config.toml
num_hidden_layers = 10
head_dim = 64
vocab_size = 16697
norm_place = "pre"
positions = "rope"
attn_scale = 0.125
tie_word_embeddings = false
init = "uniform"
init_std_up = 0.0341
init_std_down = 0.0
lr_mult_up = 0.709
lr_head = 0.00654
schedule = "cos"
doc_mask = false
train_tokens = 616500000
MLP neurons of a small language model. Each row is named by its layer, matrix (down: output weights) and neuron, and shows model dimensions 96-191. Each number is 128 + 32 x the weight over its row's rms, rounded and kept within 0 to 255. Numbers have three digits each. A neuron's up and down rows have the sign that makes its largest values positive.
After each neuron's rows, "fires before" lists the tokens most often just after its 100 highest values on Wikipedia text that the model never trained on.

L7.down86:164102132139164163153142112128132093124122133113110108147115095184106093122126112206166092128100148092143050126106108103094125126093116119152087091120125111182104121101078092128168144181127142140114132121131139157171086071113054121101107103112195098140123164161123126150118134138108116130
fires before: "\n", "192", "191", "193", "190", "200"

L7.down1027:094176084124114129126123147125138104127125156109149130102108127112089140144151137126144131111160177121127111141195178045135071134149158147153125156123136099161144080122174097120182067111090087140169106170153087154093057078166122104154140152106187078132189104101138115115093110093111142141
fires before: ". ", ", ", "."

L6.down523:131116098135192100154138128165192144069095068141117162084122128152125113105164146086126154157130128192152126172149132168127150152139173145120098088105108126117093137116164177084141132150173140136116122143072119218133121117105147134133165057049105160098145150118154125128118062117108104136
fires before: "\n\n", ": ", "of "

L3.down1103:095106018159143136147098082118117080088121133089135101100180104098157128199159149137063108150137121140109122172141097126203143122104103110159102132116143145158103151125182099125160136123157155104070087167152101145238137140137167166132168137119158099094138076137115102136161151118151146111
fires before: "| ", ". ", "-"

L3.down476:139162123126174072054140088125141092142127115108126084171072148106106133191120131041166059139166202123138125155192087078157171158164135132134122160121101098099129094089132156110126125152180137113159073117164126143133148091167073110113110157103110160113146140113236086116116139139140149128
fires before: ", ", "/ ", ".", "is ", "es ", ". "

L6.down31:139119087123154139145159139101086127104114131096084114108160124158125132111220099112103174157087120125136137120109109135100136088087106127123128098149181166115009055126146140097118109062174153137103097132123068105170139076127106189115143158096084088142135141088093171158155133144156118142
fires before: "s ", "t ", ", "

L3.down956:178124084132124163129103102163103083128121137087130104074108180106155077080110077117169138117127062181091137149203121067182093151161135078086135179142145153125143139119118128155101136150120150123150138130107125124110148101109060057132123095136108142121154114138122111119117130091175106115
fires before: "\n\n", "\n"

L6.down325:168072088103139119087174187126061092112075172109095141134138160085106081151166077119101134194130111146095162175156113135084121161145145140119120173127136158143104135121186151136127157119139162100113119117163096175163133185087209112113111148112152169101135116086131155083092134123092153190
fires before: "s ", "t "

L3.down316:147111031081090135076156143088100150157153099132083113048161133120088140095089133113136141120153080181161173190112143144090152173156112155111128177156145114166141166129141108193151098091152147078102166150141154099119143207166159109128131152154147148124148121092147141143084098083122172101
fires before: ", ", ". ", "==", "."

L3.down249:171202137108119122097133132143129152129128093127080178122122068158146127103105088106106114099045179116156129166131151101115156099096140137121125088130135126097069071136118096138139102057116180115126137122144082114165159149162121179083132113143082155152088131122147115149114179084126106147
fires before: "| ", "/ ", ": ", ", "

L3.down411:178185091210148087168147113142146102132149110145105110072143130213160118119105085137103133110111080132096044112114047104092132179111082136134179115120140204191071111165085101138114149153150162107145127186123200118127168051092116120153089095135079130082135121141145177163139162114088158085
fires before: "\n", "\n\n"

L6.down284:149108135121170074175167123167092137126115074120136085091090158157171150105138147087158127175140093151133214116128167083126092140093162116126150155141124111085131093141115143102121127129084134155118127132129131107143160112142132169149115116101186146110163134115125147108128109132135152151
fires before: "of ", "in ", "for ", "| "

L3.down836:073135107085115084098129140157158107142147078150121155126100183121159177146148134141130089105058130196137179158130142115149156199149170123139096225107159150098167138066155181164158138110117118122038119082104140166163102060108100162156176092160135116113140144094098145113084134126191096094
fires before: ", ", ". ", "==", ".", "of "

L3.down205:092153082104171104085195088127098137121121110100096147122108201146142077102136076104159128135049097168089096132115160111112071113117115147144141145165098146062161093190140134085170132137112093075121137165082167111172127090149111111161147164106114145119133156135158178087124230189106105075
fires before: "\n\n", "\n"

L6.down666:103088089151168117119121125153102152163076175149121135120122114121134112148175164106131116090076148148145110066181177174133089123133102078119133131148116156091062108119140102117114076114107135106157182120108084096102053127109119133093154102128108102081127110082164196087118111150101107186
fires before: "s ", "|", "| ", "\n", "af", "ir"

L7.down54:139135144113129153148096090138098103170150153136113094142095134110106143120113171084190138118114112113145120197131141139099127146115109159142168101150147144102115085135170086174103122097077151084121122152099131113115114126137139128088155152132189105132105147115119137123160200148093139132
fires before: "or", "un ", "in ", "ator ", "ler "

L7.down82:132128109128107183126155140119123189113181112110195099111155106154123111156127140129147206143160130122148058104198164155108203150164147144132121128133112112173102138175099149086115118136061130114167127137152091106074153110143156128065158099128199140152135115103103182114098112108118121136
fires before: "| ", "|", "): "

L7.down948:094125104114088122126148126159124080091086098182124127103115135140133092112162152130111128194166109120090092120077160108065126154080098072120101108099162120111068153141172102135138136121079108135155152094189130134135089087134146169102140115154167131119074105160085152135147175105148140197
fires before: "| "

L7.down101:181129121131136108157113091113122086090081116136131106101113100100118178093145136159118145133135172086088110132164105116065088113133155123108128191156121161142120145119111156147190063112155128158099155140091145111098083118112140136133078154086147107151141096116156107100125137106075135110
fires before: ", ", ".", ". ", "s", "\n", ") "

L7.down641:139130114153137101092120122062196116136147141095149168102138075191111139142119088103143150108137086055136142108142164125087105087139128098143119118104105128174165149127172054143118204076142095141073157114104188081100161141146158152143075132132087108112159130104120118092136119130109130114
fires before: ":", "4", ") ", "were ", "was "

L7.down128:090082140151127092115144113100188055143162175135175204135107157123147130136110132186172075082129117080136122159170207116125110125147150056168148139120095124130110091145143082141177123114118159096149175140140093090152199147172112108128190158115126173051112127057117172141058127167140118101
fires before: "of ", "to ", "in ", "\n", "for "

L3.down120:138155050180117096153064072216126089085154106124075177167127109159112116133147157094147139192152092118102117171167143094112154149197151085070109136109169142075148090108158138151091147096145166076094167130132138095125101099093167151135117164136224154135129147138084130149128120135106049200
fires before: "\n\n", "\n", "5 ", "uk"

L3.down833:148123161137136147085154158135119132114129124129104110131121179115173129082117121132170096094200160174149097137156192194096112173108103192149045068146062128095114126136102092142198110120101164112130163152102092141182172151087124072124182111139091108159123147088095130116084080119206098114
fires before: "to ", "as ", "in ", "by ", "for "

L6.down1243:086128107129126128082180116106105154175105088126132147169130164109127152087117115155137142173152121169126099137149140044097119112134119140110125113143150111156133067109139101111121060156144080162092157183120063148139144104147089126130070116132198108178119116202127147102082076111133172135
fires before: "″", ", ", "al"

L7.down201:128048178104086098106111104126143117157180131090149134125142119190154100122074093165148184112158105135116108106147198114100117086162085131083099148111149134115143072205158135148069122122132147151115139119121084119154116205156132117153115189128106162089107092165147164131097074117112097130
fires before: "| ", "0", "0 "

L6.down906:079118142158216111107133168175118142137119163135095070151158138144086144144094099106063105122141087131138113132115111148146129162156133113133127147181077111124137156140127164167117149105100119123128025086119091114235165129150146138113011098076116115082083099106129149131162094112125109119
fires before: "| "

L6.down1176:147118098144077124149152051195225129091130135141070154108126107129166166163130131121101127180115105157046192104113159052159097113093093067138142166102110084125065134119124194129117088092151133157132194134192112087118132129141126132121144180098098102115095140168121171127123184069084147091
fires before: "| ", "|"

L3.down900:164150137157149171086124130134137132123149089120160146123117095082102098135119128112110142135132116137083130208154143140127208116134122116124110113104123104124131182145124163141084160168097106119108065166136129148105119086171131064118127182090137104114097177132135127178115129148138167128
fires before: "| ", "the ", "that ", "- ", "by", "his "

L6.down609:088150080118111165179148121140097195129186114115066119132164202113153162144123127137184125102172134164130145131125153171094126103124158126092112127126124130120097163094087084126088142098198187130141116151148123116080094123119111141172125133137134169110143122172134079130176143144080182093
fires before: ". ", ", ", ".", "; "

L7.down22:170132128153123132159129153102153095129113172122156127132137225132152115104101099085109172163114094144102132132116165111139150147152160163125121047072158122214108185126187111104142143105132159116101229189168109109110134122165142144159172134134130091147159171100134167151067122051118126117
fires before: "2 ", "4", "2", "1 ", "1", "3"

L7.down893:121106148177133078110119156112086123110111135115164069139158144153109112109130064110073155128150176215100140167063122110147138157154148146119150108139113162122078129195059171124089157209119176119150172131195112130148143117112134129188135096131141100148133105135121150149153167139148109074
fires before: "\n", "• ", "Her"

L6.down507:084184118176108085131152115164108115118222146151151092094132117190116233132163142158108102105143159117095125110141093160123088145110192179140136141123140109171117087086124126090112130133132083111105089174114125200123056171132186113087132150092155095113131099232087111131165140107094079144
fires before: "| ", "|", "+ ", ". "

L3.down345:167151127151138126208186114140162135201127123084101195082142139207090111170118142148067144103166087103095085113154085095157152158154128125170109148123142124153136149162069112172088119221116146154097126166130144173125135113120120080162125066136124110131085152178133176135162103047119121128
fires before: "\n", "\n\n", "s ", "): "

L6.down536:135125133109161150074151132076147132123150183140123105136172115128076115078170082184096062096097087085106132159128126067121108115171206103164102119116116149118136068100161114123121204167137197123145122135134111108105125158144133088118148165153101133106111106135129139151090167122134112086
fires before: "that ", "to ", "of ", "as "

L6.down542:105131148086118150141098112087128227100198073145135120082140141072132158152138116077141128190084165083156103166177162132108191134082113161132085120132155147143133147110124112169098142138156147099129217122109085171125062144097106083090137132125167126155112161156157146131168106128086116124
fires before: "in ", "un ", "u ", "ush"

L3.down703:181110104098188149120096137118086080146133135140111107179167190125126140123093139092164130145146115164177076232153159132150123110101140093097170208107091136055112120160063139152155109141053124101126127136125125103056104123141099096150180136103113133103133153120101176071127101140157112158
fires before: "| "

L7.down39:188148123077178146136092083130135069093168101162089118134112058154112139134213095129134124130116081150115140143113204153098111130124133107153132148170158069108123106140114137104139176163085124156130128097116126117170142126108124085144152146066097112140126106098116178099103086142103132082
fires before: "| ", "of "

L6.down186:145158153138129112084145143102093151152105156097143098146108110086098110123160045095208140099131164097124156147226112085115130168158171167129147173101147163112107098124191076154126159159108124151117154142123119099077113096117110129190086138201124129142129131091113126137103129130141136114
fires before: "\n", "\n\n", ", ", "\n "

L6.down1154:113097099170136137142143095130113081115139037176179119132120089120179125113114131116156101168137139090124113134104190159138133172082112093118102177109154140132156146078219135171171120194127185213179077152123115133149129163186110180113039187112134112137081092155103100173095118126129131072
fires before: "| ", "–", "|", "-"

L3.down1274:148159149115119137139085118116086177110134143118081152093126159147059106097145142134109079114149113140111170128169123140130127128189143180123119136128138166095170098200099109137107151150185167133119070143094100148115136075119099181117139116088088116075094141107154152055114031112126140131
fires before: "- ", ": ", "um"

L3.down971:112076091135113118129154124177091160168188096105180101144153141129095141119106096160160159077173154133080140127159149103159109170139138164111095103134085073146132138179163145151030156140126096101131071092169136150123061101181119096125169145132164114136084119121138099123138116073121119144
fires before: "| ", "\n", "\n\n", "|"

L3.down447:138127123142184131080136149170138161149162125087094098132086121143092153175146158070155120225141114173105189207192144123162128098122183076080155122141077123057146096132132169123112130117079100141176076085133093098094086110134194193122060047138145094113103120145123107114116134136152103117
fires before: "| ", "District "

L3.down1256:110152068138155062088126135164103109102114118110217114116114116090122103125128139138130141118159148154176171137170146122093157094204109089118148127116092157075043106122096170164139176141063140093143165184177149105062183109126124164135118180142137167114067106131088122091098150160175147150
fires before: "\n", "\n\n"

L3.down1187:184113107122130087136136142113134115142101106111170069137143144110166145105094151132113146124154078119144073118213155200136144064185104104091145101132086111144120139152186167127151092104138131136116088085100110066147106122102113179137088135173159132170127192083151148125087134134135075169
fires before: "- ", "| "

L6.down38:128169101099159140144111117140105182137131125092153122090141110134157152159091132198112137159152064177139142108149126225135166169127120103107119098081106163206123180130117069112142151143119147132066107120123051136102081134166136089131112085136095119146115120205134143124128099084120063142
fires before: "| ", "|"

L7.down11:169100097107145148150090151124140119071175132182141133146130120068126188109216160110130064121107137156151098097102139103151115101137137124151179076077148145140093155047156173167107131129132137140119137194117183098119148155156124181112126136108154111107117164087087107156111184067162203094
fires before: "0 ", "1 ", "2 ", "3 ", "MF "